Weights of a small transformer language model: LayerNorm before each block.
MLP neurons of a small language model. Each row is named by its layer, matrix (down: output weights) and neuron, and shows model dimensions 0-159. Each number is 500 + 50 x the weight over its row's rms, rounded and kept within 0 to 999. Numbers have three digits each. A neuron's up and down rows have the sign that makes its largest values positive.
After each neuron's rows, "fires before" lists the tokens most often just after its 100 highest values on Wikipedia text that the model never trained on. A number after a token or word is its count.

L10.down126:567537498525544471564610483477539523453489522564570466469509522514515494492552464518566522520373552420505469539484542530572434393469522536539495360453592587456526511509423610541429487483534510501571458450431480478537526503488491474400558591480534475466539613497482496554454438490531473491431428500493567424385464504500510435538491461518463490481495508512563532462475506446566479495433484410506447506611556505581438587392476498508496434536550586464482551465449550538475519439540475
fires before: " A" 15, " States" 14, " K" 7, " Car" 7, " S" 5, "w" 5

L5.down25:572434519489576539524516505418414478580528469544438486450560538512568535523474565444366474465496497505515534499469510454531529504513443508531510558531460505483463555413513480501513525468535550578529528412597500469575474386498452484559469520447450444564447507479493452546449471486606415532447473472430538539469504540474403454452509468465526546599459502397402561516514477514509476606449597420432597604598472468513495507475509443525513425495515529564543549470506461604474528575462506
fires before: "\n" 20, "t" 19, "s" 14, "ed" 6, ":" 5

L9.down181:556463493556461456455466502504479571464494509455473517445504570488509425493529530527524528538433517565539460564586413505460460401525404483385520443488445560476409520488488551543500536564594539544541436508521493414507456471558541485529435470574493606478477520589488512535518539455500521471538610417545580429514498497380465466478496606514466447468496513394504489467597433472471573510512459518462420440490504533461472518485450492531517450553522629545578472545464484555573547570406433
fires before: "l" 19, "le" 14, "ork" 13, "land" 8, "anc" 7, "s" 5

L9.down6:514463403540500534566530485464475465446498435521541528546457522508509530516485480487472497422533585539536560528531419506394512511452457527472481517487428507460508517578423518433493554617451452490464496467612479525507517578450512515580506524471422524507462449422562578505434453444593510524579518509589442607402469636502562478499462539454545506589511508472461419538466598498433532450396543524537468578483503514463450460547462474475539505490419485445555518423569446511554439542397538
fires before: "==" 34, "The" 9, "In" 8, "A" 8, "P" 6, "===" 5

L9.down39:577459449450477499617463464479525501506455494473545437513474418430520402472412453492517462552370490517522585502576461476530562493493496590564478528460544496485502443450480484550416402501431588494534458486482587490568487543526529557496468449630487449546594477456508485547457452469562492544404565503537496443418592511543503511486450586549495458544508582506509502521533506436458379499449570464450516495538535499546473494428514574452533526543542450472558572500573600553460426445476489
fires before: "out" 24, "d" 9, "r" 8, "le" 7, "b" 6

L5.down165:492495460458524481462549544519445506473464449515533492462507573433595545501502457610561621542462495520552569584521495448432633563518503478509542545432505475572498478528494486546480492417531433488557490499553504435487486551414455401484539489494579531517438632525492494463477491534508466496531410458509438434460526461464511529525513435447417428475473409456357486463583531490493520473500403465460526555574483450453573544412567528526521519553493553549546412484538552558546480452572421
fires before: "ic" 19, "ch" 10, "er" 9, "eral" 8, "i" 6, "enc" 6

L4.down87:431547458519441465453500579521488525540452503606524463581413537411446472430460508513499498568568378469425436468522513500407539543429529436446440460550494519503511514523551460568583510482544563495513487477435523471494475425488480539455502499526550436538470428652577518484426501534533523465445501405607571579520524495444472512527444579551487475505506504506495542476464425467361492442565551548581491543502560484532463516499460513443444470599518478547542563455638543475491501473497508
fires before: "out" 24, "le" 10, "an" 10, "d" 9, "l" 6, "s" 5

L10.down8:491529505577505557495434559494438512514560579506490472492504520618465561496578418533496550480451434557535487520564421539442513469435472497605557441553448485554497466489500510484524513485482466492558476518540494517506525480459524375473491477410473474512526519500574438477527573519441508527542427520521501452485452660555463444508478578484427555513548492471437489421584515550478562524433392475585504493475426520504470394603532607510425587452547587480489481569425513485463454441403474
fires before: "ce" 28, "ch" 22, "c" 22, "ction" 14, "ct" 10

L10.down52:509458508486459487611527458523577553506575519519470531480478529454515438435541419432478525557484407582471535563436526436458518415526460504402565592545515523547429424580563508538576546523503498454474552471474525455447546425521562519443470461559400502554527563494525522485399543477413561458571540489464505505508530466466451451549529580443384486424513480516502461500485498511443522492355510507538577433486595458541574506447571569442553527496567507483476498437418537463476522546522580
fires before: "," 64, " he" 9, " the" 7

L7.down159:456443549472509535574442524446487511525564425461537540529602516488500448379591449491525512499506598552526527501523558572477602525514530585514446517502508509561525498411466558502501571413411450514457440461497423523493521614529468459473437504579478525517486545536473559570441454463480554488482455479602488499511471409469571503440569379550487469504436501518528528422391492615489402479554468539468465562485572561453423431468587496504519442486504547505508453461462514580517495505418517
fires before: "ul" 14, "ric" 12, "eral" 9, "er" 8, "re" 6, "ry" 5

L10.down166:459473398458521499578522486429545467540568489403608458519484494516491546485551471524452544505498492490560488518475530477526481471505478499449433461498494468519523593412431401463501534495520520530477427471513496496504519448525520495507551529537452598555524442522530377458462412514480444626532659465469551461518512543499489476501623454392518471670451550505549513475504475530488412493497417427552532489474572579447580511473527529460558519464424595527561451580498489473495529439496517
fires before: "ury" 17, "ine" 17, "er" 13, "ral" 11, "ers" 6, "ial" 5

L10.down3:494492647413523488521591477449466493466461517543456478524484456483525482546542490492505441450583483491428529547430575467450577473581497501511465496524444609543530468435559488475474549439590507450501582528515528487433558494491436509445526509494409471516477552583490668496469426504409469504437501530422537459523509404511431413419471466580604582575549489583464468500542506539531543542506537523548400486472458522420562499494575453431564505513524444460460538415524473485490496476511536
fires before: "il" 32, "end" 12, "ed" 9, "et" 8, "s" 5

L9.down191:510489446449491515505446534530509586533450403535481484527600558425511455545522495461554437522527485516497563483490428528539473434467467471551552486493630472516438404457509522569418556453511483478489407543577457435530549541524533549455448540579528543627495513477489516440437483562415509465511562607443467463520501481466528459545481497457524522505499485503585465536582539589443463503447540468479645452531438543524544449478498557469478318507489485403519521515482465536522515379514525
fires before: "," 36, " the" 14, " he" 10

L9.down2:468473545421449568582539492500615528430433541481538566463527451415448491435524505588574484524495471505510451524541538473502486549552566444526470501546432482490621475433507574486472389610531413452508493549491511477545379449451617473532431439570558577467567515521504499515491579516485551540512494535570501458346497545564450524515541437532554450462542374468490432445522387455416516476493492456493538485486536444542516563474492528496538484491545449470474509472525497506523538502583488
fires before: "or" 17, "rom" 11, "ul" 10, "inal" 7, "amily" 5

L7.down28:652503510462474505566453418496526551490464491546520491503417470405586543557434444477505611442540574532553467519464511509483505596506509600472522482575489450562439464537450500448551524510588516519479422496464439468455462490544493459474472460509478554504399466497494545456447396417465497509569587483436542579570537471507445545474467461445400473518490472557569450483446475517553450558523471490497527583448565474530486512520558487507489649514546453503512554535465486481532449542554341
fires before: "." 21, "h" 11, "A" 6, "P" 5, "V" 5, "eam" 4

L7.down50:481491490453542568461569520512487562522408431486426615498541397545495571552416511525637494499458483468553522479552436505452393505512454560543423451459566567473511497521446437536554488520546634537389427550515505503505506594418544468467521567553519473503474495566530452417556427467520568512478481495479526468505463481524461527484565425407440580474427483474606417525464508456505541527560445544476553487597490556500473509462507504478468444505555523458533490502430453480534595560484436
fires before: "ts" 23, "t" 23, "he" 5, "y" 5

L9.down109:408453532404507447388560496484476490580451412515483525560378508485496537548515501556538452418449493572445554535563473490465463500470487454560549489570565467518559541456507460523478476541635447520466526433501427492523552583467477574590458470547514502540466546509555455564452584476491476568619532478473364515474487579510527544568431463491475538558482469523508443459467553599454538551535507567490495428518446444515562492394497405433543486464577507472472513427507527539484536467495450
fires before: "t" 38, "x" 11, "te" 11, "it" 7, "ted" 6

L9.down153:549521493455532464464496547515496462541403509542526521379528548424433466540468542497563500469436536504494498518542476481621521484471592452463481514517395641478504497549441469545542504533403447460506534436499495493499520516454484435456427482642468524510570499396444502408523533507510504563487427537507470500542546487477479461511522514469450553475611563501522446474483517628469588539399612466519602487498490513496406487462466522534528396529551422517478598411520521487482490518567535
fires before: " the" 23, " he" 7, " a" 7, " " 6, " it" 5, " she" 4

L3.down174:559500431533501498409511483571555464469492511450472554428534639486496544428539463506519455526468538536462492463527542446426585420531518513528489476483464541569519566569533600548481514553461459471551383483459509517509447460612509481568507573478463496524443472409553483515546538522462588525529410458488596510515612453427506534496455554522462607455531540465491525416520394511551455469437546499439410486450429512492443456411536565422517467458434570453474515562463595479485524521548495
fires before: " a" 34, " an" 11, " the" 9

L4.down133:643556466564461506485513473482507522417498486532460534460537528464508542428505550641486464523527420488554517459536537505508480523514440591544481490498609453459623402535508522528483522369472493416553455559542504592419536499452463445479538490409516514502512516492517467429472467540487472520537503534536539517559494405453476510536515531486483549551565518456404459486423547516400383501518523498600512410502425541474429442506583433454437462484550543607553487504500525438496497514445577
fires before: "ear" 20, "ment" 19, "ro" 11, "oin" 8

L4.down101:454473474511358466517505544543577511471516568474506447402453584527512459481504509564566416564573548482492589394454567499458492519438529478544470546535528534451557399578580481576540478541469469524502510549537502511545457618456482392575533587521479535508438457401483511506474489489485514429542514476552531543495522511535481461440538475459574463510470474563465524452529494534405511425505556467452546450457571598441426551500460474522472431450454541388571430455501476526451545582562449
fires before: "oup" 24, "and" 17, "ad" 10, "ound" 9, "am" 7

L4.down18:500525440474499564500447607506477453538429489478562464527448462503556533531512494514434528523401533460522493468495439406420497560517514498498492540553502513558590537489422537440484456494515554573500426542587500458504485481463456516412529496570401524521527515569511400576488459419517517594473519599460410631477462463456594525522570436502512521431426533486440454497559526466503533511468507518547533561527502502434573592465474551421461494523377400383526542477503484505544596464505563
fires before: "t" 25, "z" 16, "ts" 11, "ic" 8, "ted" 6

L5.down82:416503567418409529537548474546524447522515510485516492578458458523462591449501464512474457557505509426546422392537521595470551481464492536521520480517457449462482475544532500517532505569486528488498467528473531487558483490432445522536551539462492440404465548437562541514452482498614527582508574592586536476438523466586573461463491441481510370532433514467558415511592506537519583361465563497480557538428537520584495479563477497492519560514527401449545400412504480442528484505412525
fires before: "er" 15, "ist" 15, "oc" 9, "emb" 8, "ust" 7

L9.down127:473578526422512496481553492534453551451469478559497487515568504544508456632492501508466494500435520470506444538488429493529582532526430412495518508532511484456426507451420491492546497566467469536486554555455468540417528539530467576456454509590580478541454407464484464521474440435532499517473564460417508570571486484653515469540509503504419500509471500631483480537469554461528614477605450505453412482533506458583411408531494588512427552570511514463504552429418555446457470426484575
fires before: "ect" 23, "ent" 12, "our" 6, "ound" 5, "ur" 5, "ond" 4

L3.down160:475504489395471509432410580504484491459520538463477454448465406501492551511507538564561554486482487450471467417496496520527560582528555586411529449488535503629526494565508460477476446565467607442475493469549523425463514554463462493510575555498556518507483509583534563489570529502496536536458557482487449489411578501576530485460513482433432533532489407487472501429470406496489572459442475560558557482531528335477381475602522557502480479525456623502519447492507606496456489515537441
fires before: "ased" 14, "r" 11, "n" 11, "ase" 8, "per" 7

L3.down121:480555540459462460446507602493548447507508470495478518509580470618564553528558470499456409488490445497422534426529536505564433529453492490498459534492493502459410545552599458508493375452516458473500518507477531491442532519538437503455470467569498524478468570541495440507419471467584529497452550544357459544464521534550466644520532529486488499496525530475502534441484497442419506408592578447588536420539489595511497591433491451578535459523432489541617487468555511408586494497514454
fires before: "oup" 28, "and" 17, "um" 12, "ad" 7, "ay" 6